Weights of a small GPT-style language model, trained from scratch on English Wikipedia: LayerNorm before each block, 4309 steps.
MLP neurons of a small language model. Each row is named by its layer, matrix (gate and up: input weights) and neuron, and shows model dimensions 64-191. Each number is 128 + 24 x the weight over its row's rms, rounded and kept within 0 to 255. Numbers have three digits each. A neuron's up and down rows have the sign that makes its largest values positive.
After each neuron's rows, "fires after" lists the tokens most often just before its 100 highest values on Wikipedia text that the model never trained on. A number after a token or word is its count.

L7.gate340:128167148120163104102108185133123111164141118094135095096169112152116114101172167112159155115172143047142140108136141121128098165108112125128117131062152099138129142132125130107145112124136139090114139144131121160117119110114135163136114120118102130121127139132175129114144110159070165115124128139159082115075136121142130107147115131132147110148117136123174096139106136137145133080135
L7.up340:113118139114154176111134142142113077108117125139149119130163094123138146155131162092130127096174126107098136113141094129117118156166105145089137090099126125154138179148118145113142166114128132176126113133115122110125109120170115119122119159107106091167150098144157150119089126148124109133141136158105185133145114158138144140089152124139110141126098159118143109113166144070126090137162
fires after: " " 73, " (" 10, " \"" 9

L4.gate235:140147126162149111161115145133146131126157122086133096088136113162131114088113147092110123117056091150105127117111100117128142153127138161150111158118100129135119148121160096160144168142143157152135163141156133130200164127151088146182101122121108104121130085089134134114179158141121103158107111104128124157106086122139117158135096090111137115145089107139139130140130131107123103126140
L4.up235:108112120137087135140135144104082127117153170144108153134146136105103120172138153068104108123148070112112136135098113097141130109094118201099179137136179119150119149135124101129095091141107144158077112152107184141130126160124133080082152152115145140118162132132132160132139124143158104134129068146098118135131119087157139128138149117161191139155131138113118130123092142154134171131111
fires after: " =" 52, "\n" 35, ")" 5

L7.gate62:128164161111145071136160130100074144156124126141164153132102113104131115151077140074121137140193134112107120115145098162158175140108146125097134124107122101180122133112103064145140113159095151164141066100111097132118157113146066134178087158107116094142165133129101114122125134143111089150147097114122108137077119145130109159107108140135147144128144156114180141142134150106159146148158
L7.up62:119153155146098148104131138152133123130142118141137116110155130142087148180162134134124169135088131139126127104117127137172109117116121072104099135154138088123138144113119093120124080121153147151122092119115104142179120136131139130124150129093087100100104125121126096176134132142151129171094127089114117128149137145110118113155124149131126117111128156111169105116125167130112155124146
fires after: "p" 32, "s" 12, "d" 10, " =" 8, " de" 6, "st" 5

L10.gate37:170152165106161123087151153093135143152155114102144093151096119140110095114182119132151123117155097150174111098144123150117101157162157123143101158104168136068137178102118115177133148165127138136159144122150143147115158148174110132154157123148120151137084101152101127182102144096094151147094142078114092096086114135127127098109121104105126164121106145093129123118161110147120128159134
L10.up37:126123115102117142123156138107157139145125102142144080160121160138131152088144132124068096148146132124126110131137145080158155153174160125145116161113125131145143124150104116134133131148186145124085121165122136150175115157142130129123188099163081090124118087128114137149101138132144123134126116098150081093172163156142088121140147150099131157142129128091116160116153120165072117115113
fires after: " " 52, "ce" 5, " |" 4

L9.gate383:156158134107124142119130100104098131153137132091145113077148114135133143112112093142088106144166095130166151125144123093172120137133185113141087193117163137086120138097145121110124115170154151082166165182142133087131128119123120138131150120133117158146110113088112123233151168138129113146121082133135092074092145132150130148123136096114143112125087119118133127138129129141150112093157
L9.up383:149171103132128109084115120092134151118147129151105138148145151119120131118170172127142140126152096124152112117108079162145118120119116135127132145102108110134118196094099080165155079122129090154110123085117059143100122118164130130165118146121143133130114119125145143166112121107118119129113115128167123169125129152095109121156174098105134141096147153123109143138144132115116122146099
fires after: " " 38, " c" 10, " in" 6, " Li" 5, " Pro" 4

L7.gate275:088182143125140146125112114132111131133087144123153127079129093125123127114140131135133154102142103126135174140178123152134125137103148105113135112113129120138141102100112095118135155129113158116165105126091118169127121149115147143175089104119116139120096102133127181130129097103132161127120128161171125123099068113124123117093101149054161104113096107071150117098148145177150160115149
L7.up275:115145094149141109107101102098123100146138146118066092140148139126123156158123185104155152116143157142148147117132182127071152136156143114156119102116182113106145123084104145106114118117156119143156105116126087156131107102098198100136170141137114130102114131102169081150203138127166143092127100126090138169111070122148123119143106122142152143114119114163131143105122132111131093117117
fires after: " " 39, " the" 27, " The" 13, "-" 5, "The" 4

L7.gate352:121175136140137091108114141100149127183139109155094091085128101161124108077121158132145125140163128096164118138116110163085124122089125115110136128119111144177153135147136122166167115093082139119118080139112153145139107128124127137117103089110128104098126092140116150121107085154102184155119120153158136122091130109144108141119127135141146145178126162141146134125126109129135126085130
L7.up352:171123101087096150130156113091105135141128167164126107122138122104108099156111118125126106083126108130112087125129132124127094120111112153142155132141110124100131138120163146138146132137130136096142109104124147163179151139109143073126167121155164122099215113152122119092099117116136128075149146115127124111115142119184079109116153163108133091169178134146122146143103150142168155132187
fires after: " " 74, " (" 12, "\n" 8, "-" 4

L9.gate194:140150220149116128093150144179141106161119068097127137113141110149128092098109111080135097114101101170132149105126116133097142123137118130132128131114137076154124124149126127124151107116150137117099130145165132156138165098174171119155170135084118118116119127132145185114147129091142112135104130107120124140127089159134114148147168115169143125183087139086110153129133117153180139115133
L9.up194:143118134138138137137133115123119117158130134143148097172081118174144116109069119132140113112109112144148134145157090114118130151135121143136129112115112059120136189158177158156152132099223105103110131113181095100126119114135114147109108118136122120101158119155151150128145089113098120136151138067076154126149125132139130135149142133165123122147119118155121093100166107146158167104118
fires after: " A" 13, " S" 12, " a" 11, " Ro" 10, " Sa" 7, "s" 5

L6.gate145:119140132158153140190139068139113137122172149136126079093130103165108131107119134079066100101139092107138141109130090122168177102159117136122126144096114145138153126105086178120118098139120128126113117153153131143132164101079110128145125138151120124134154145111129121112128167156139100136135090122058107106126134149149153140120106097093152125140132131139116133166093128130180135124176
L6.up145:154125136153119131149123180151147090137120138104134132121192137131181161127111130089119121109128097150096084117106116130133083124090135113139101158122173157140123099129088062108113110100139123156164144126119132175141103136146102143121143119150163131110148163147170116139105174135139140144109130091109097141146166122116107130076100123136160140140119151157154148124126133146084118121150
fires after: "." 78, " =" 18

L9.gate19:105145103138122141122141160113125129157135128153134095115164116149115142116144139143167113132186128093121140115157134121097127137119124095155147135126169159137178141115133128115151155101130105081135140134105175124125131133106127133153147095124095095107128110184123156122096110129125143161097092143159118147121087111131110130148153075086139127154129125089140109138101151139151167091118
L9.up19:163120123122133140120186098128129133113154142142137144164142147126119149180095122152130132108136141140138096107086140146149148168145090124159139144142139158136174096170136120099129154113133172146145122153152120127115153119161165111157114124161097156142097106098131099170106124104158138132146153105099099146139117106119093117113132139146107105126138077115145117090129131121152084143105
fires after: " " 50, "-" 7, " the" 6, " and" 5, " The" 4

L10.gate23:153152103164131109119152109131120135170143098107148128091173119131086104091119194118158118081141136124158090096153095122132105128139155129147121095097135102105199146178190115112129129152137132150103100141110134162114141131147098130145129165123120142131133129150124111154124167168140148143116153089146095124105111139141146097133145124130146123119101105094140168096155108157143122099109
L10.up23:101152096150147139099110077124142164148111110112147116104134169145143146118182162134092161114134077120175100131137084147147152112137148142108130106106138113132139126121146136155139117126148123135098102140146140193108119099126101133135139088143128083101090084140130123173108108111120160184117096139123095121127131077128126091127124067123127149147139136138117113140130097180087151116118
fires after: " " 71, "-" 7

L7.gate98:139131131145164115119092144143133154154087111094119101120155139096125125065154134130169133142143106113152095098153105120135107147168115121161155120126144108125143157103107176136170124113138116142132104156069157101165122139095136099127155122128136071114082156154107123144116078141099148102138122099139164085104138103134129123143147103148160113165102094124102094121121107141136144124114
L7.up98:136154125111118152109130089133136152156134102137141152132092101136112094144125162113101147097142110149114120109115132117117145141128111134082133146132144144101154116115151148052149136140092146128092060141149117128165155131093119145094138160132124121168146133124155135127114115116132134145141057123136184149146131124159134118170133156093131162102153152099144111135145108136171151070126
fires after: " the" 40, " The" 17, " an" 8, " " 7, " (" 6, " la" 4

L9.gate204:108155156160152132082179106139153094150149162115117139069148130128077126165114169097143143077182109082124170084132133157120146170121107128118099128101152134128138169105122100176126134131122184128133121087122168134112162138144136134157131084111134124110092140126113143145106082103112181085100070137125139131125149127127116133144115082083145120132127117147134108116135110131122155117136
L9.up204:118112143140149112143104114103123155131163163051139109118160114118101133119116131136151138113149143100141104122148103105122155098137142147154064162114129137134134149097121103137116169146154090116139165120155135143105089122132089133101122157162116128084128106124162129163135120115145131141074125149169151112142095102124129113138151071181125147146156100120106150167130111096107128153124
fires after: "-" 16, " re" 15, "el" 11, " Re" 9, " " 5

L7.gate289:112138146130148094067124167113091124144122152149154128114110113135085108089139136134135141128149139122085157144142135155101114136160120074103126129095121086158163126140124126115158095091118125116098106154103163132151131102105126125161094072110084149107144091150129127126121146140080154132163099115127125132114114117119107107135147152119136122159127131106132141128158184166158164083150
L7.up289:124151120148130128098134118103118150114097153163106113104164104112139105128157111127100154096153110144101079138098111133080138058133120112115112133069137123122143143123070126139153135116126125144154145116169146165120134132108132122113131194122159132100154135118140096118109150096117118136109097133133134160144128161150127146144131126117133121112099126086182129157119130160141162157103
fires after: " " 74, "A" 7, " (" 5

L12.gate245:106136112155139153103138153113136112155156105150121137074149116095119132125133159112155119180136090120149131144061126110148141132125152124143118109117119140143131161157136131148099101113111085139084156144108127172168173108134096087108119110158134065140108161142074140161142058135105145125101109127121138118130098099171129137132132085141132121165143147100109168138116085173134134135152
L12.up245:153151120148106132132174095141104128113146134139093132123122146107156110155133052118125125116131123108137103123121111147164153198116128123115114100142097163123124134135121101126151122163156168148091114150123141104155129136155154145127121143121095140177115125193143077130112093166110156081143148137125164126090149094112148110121121133135125148119135126152118146109153044133146133106136
fires after: " the" 38, " The" 10, "The" 5, " po" 4, " " 4, "ur" 4

L7.gate183:146142157137158176129074114130151146152180102108146105081122085108127115101113143118140100171135123104147120122132134112115144127120114124119134095096118146145142173133090102138115137100118167104110130155125139133132100125115112169099147138142106129079126125153127168166119104117106146122100170116160156128084108101136130138129129098088138107160112132146150159125172139130125131105133
L7.up183:167102112113124148117115118156116182139150091133120150133174140160136102122090150115145119119148130098171129112131099113126103080114116068107096109066134150150153143066160172121138139128136172177104168128160088119102125110128123130164153168097125137124163125114174157127089118094110144129139110121117121146110158113152098133126138141141125129176155147157111125126092097153123142110147
fires after: " " 44, "-" 12, " un" 10, " (" 9, " \"" 8, "un" 5

L12.gate13:130092133111136119086112135143143151171137136150115140068131103091155118065182165124147107148113145150151117131154127152162127183079119128140168117131160158121188113121140081117149123140132179124140126114124138135130133114129150110087164127119132145094126093130127165168121122109147153137108120163142110135128166145106114126087117126102166093096128123111143136118160140140148086102153
L12.up13:117085102111136126167126115120143140138073152121077114072130152120122188149162105122108125143131116102145119116161082098141179144154141094129161112138120110117091126108169141103165120138128140117139146176141158126147137154154155090114108157173127091138120163147165140149122074095060168129173134087105127134134164143102104131100165104135133113141147127113126137128121101132115126100129
fires after: " " 44, "min" 9, "un" 7, "ed" 6, " su" 5

L7.gate346:133125130124155110114116165139111118175078118122144152075161087178145130075161146106117077156099124157109091105136135126143163140148173149143154112132108117114149165096099095193111151120137131181135118118092141133108136131118105141140140105146130110137068138122100087141132128143158131075150073132155154169145093170106104109082107100110157090131146127124173123122119102091155151102149
L7.up346:136121155110157102140144139077133134103131119084135131123141117122144099116113121086121145136120131086108117075131116118111133157160161089136135118098124132167114115151089109157111162126145128164143129138096093100114143103136121123155174165035113143112120111128068124086162136113111122164166137148133178136132156135086135109089142097149105134124154115134192134151108118111158154156131
fires after: " st" 39, "e" 17, "st" 8, " gr" 6, "re" 5

L7.gate261:135138146141126106099093127139106124171131076094164113045105126097120129129125157105119124115136099138141133079148083143124119106117132123098119157155121119099133174145118071146154115118123104161186147108143188132147123155100142102180134132132113108165111125130124155144109138086138155128126120114172116156138113143129161135093106132070152103114154121148148133122139153145150154106176
L7.up261:135078179121095126155116122145116121175124101138155080170145120132074128113082123087123126090149119129141144125120140101089094100170139112095132160115183122154134152131117142152120084099161073156149130143116127146148107125126178126138215103110142092121097168130121094140143165078120132110108110148127153136122146123106114141140139130132110113139131099161105116157133138151139113122153
fires after: " " 33, " C" 18, " (" 9, "-" 8, " de" 5, " O" 5

L12.gate103:150140124138165189098156136115118086146165107131099101136160082114154111147168123108113081147083133147131092122099125108111132152123111102116131130152174139117190109186152149142118083105135125153092134146151138123134158102101144121130116129128100089141142135083088135097101148109111111154133094088113138099145124126173141118129115117134138170156152106085142109111162125128162162117131
L12.up103:096090164115139154119111127148101110159130115156153136124128119141084091137094163149133156131117128108107151149068152126137118118128116137115122121103125133134183124152144162153165138107135133122088172151126096144156116127114105145179110103142170118111131165106106137130201140147155121151100126123133143073152092155172163126125096158158099152145157088133145102102161151113143131177087
fires after: "s" 29, " A" 13, "ma" 4, "th" 4

L12.gate177:140143146092128118128130144145150116159113116128192136110163120117126127137076149125132167115098149151127141132119106120154139147151149077108145116111113159135088148117102109158097106129165121123166154107130165122141083139143108125103116121191112123104150130179147150146132105159122141133166111137141143082144113126160103177153135095113156125145100198138117137130105138097095084086147
L12.up177:154146116191063132109100117109142116119120116156103148130125156129129125147123143142116128105163140107122128105147082154161119080112127144129148130111122122100106112159096139127150159119121104136147100125067100099116178128144108127117146116125134157148174102108114120152126132136177158139160155118142141098150154155099141159146111109123118132081120162114103068151098120116138117180128
fires after: "vo" 13, " sp" 10, "ba" 9, " pa" 7, " comp" 7, " Ra" 6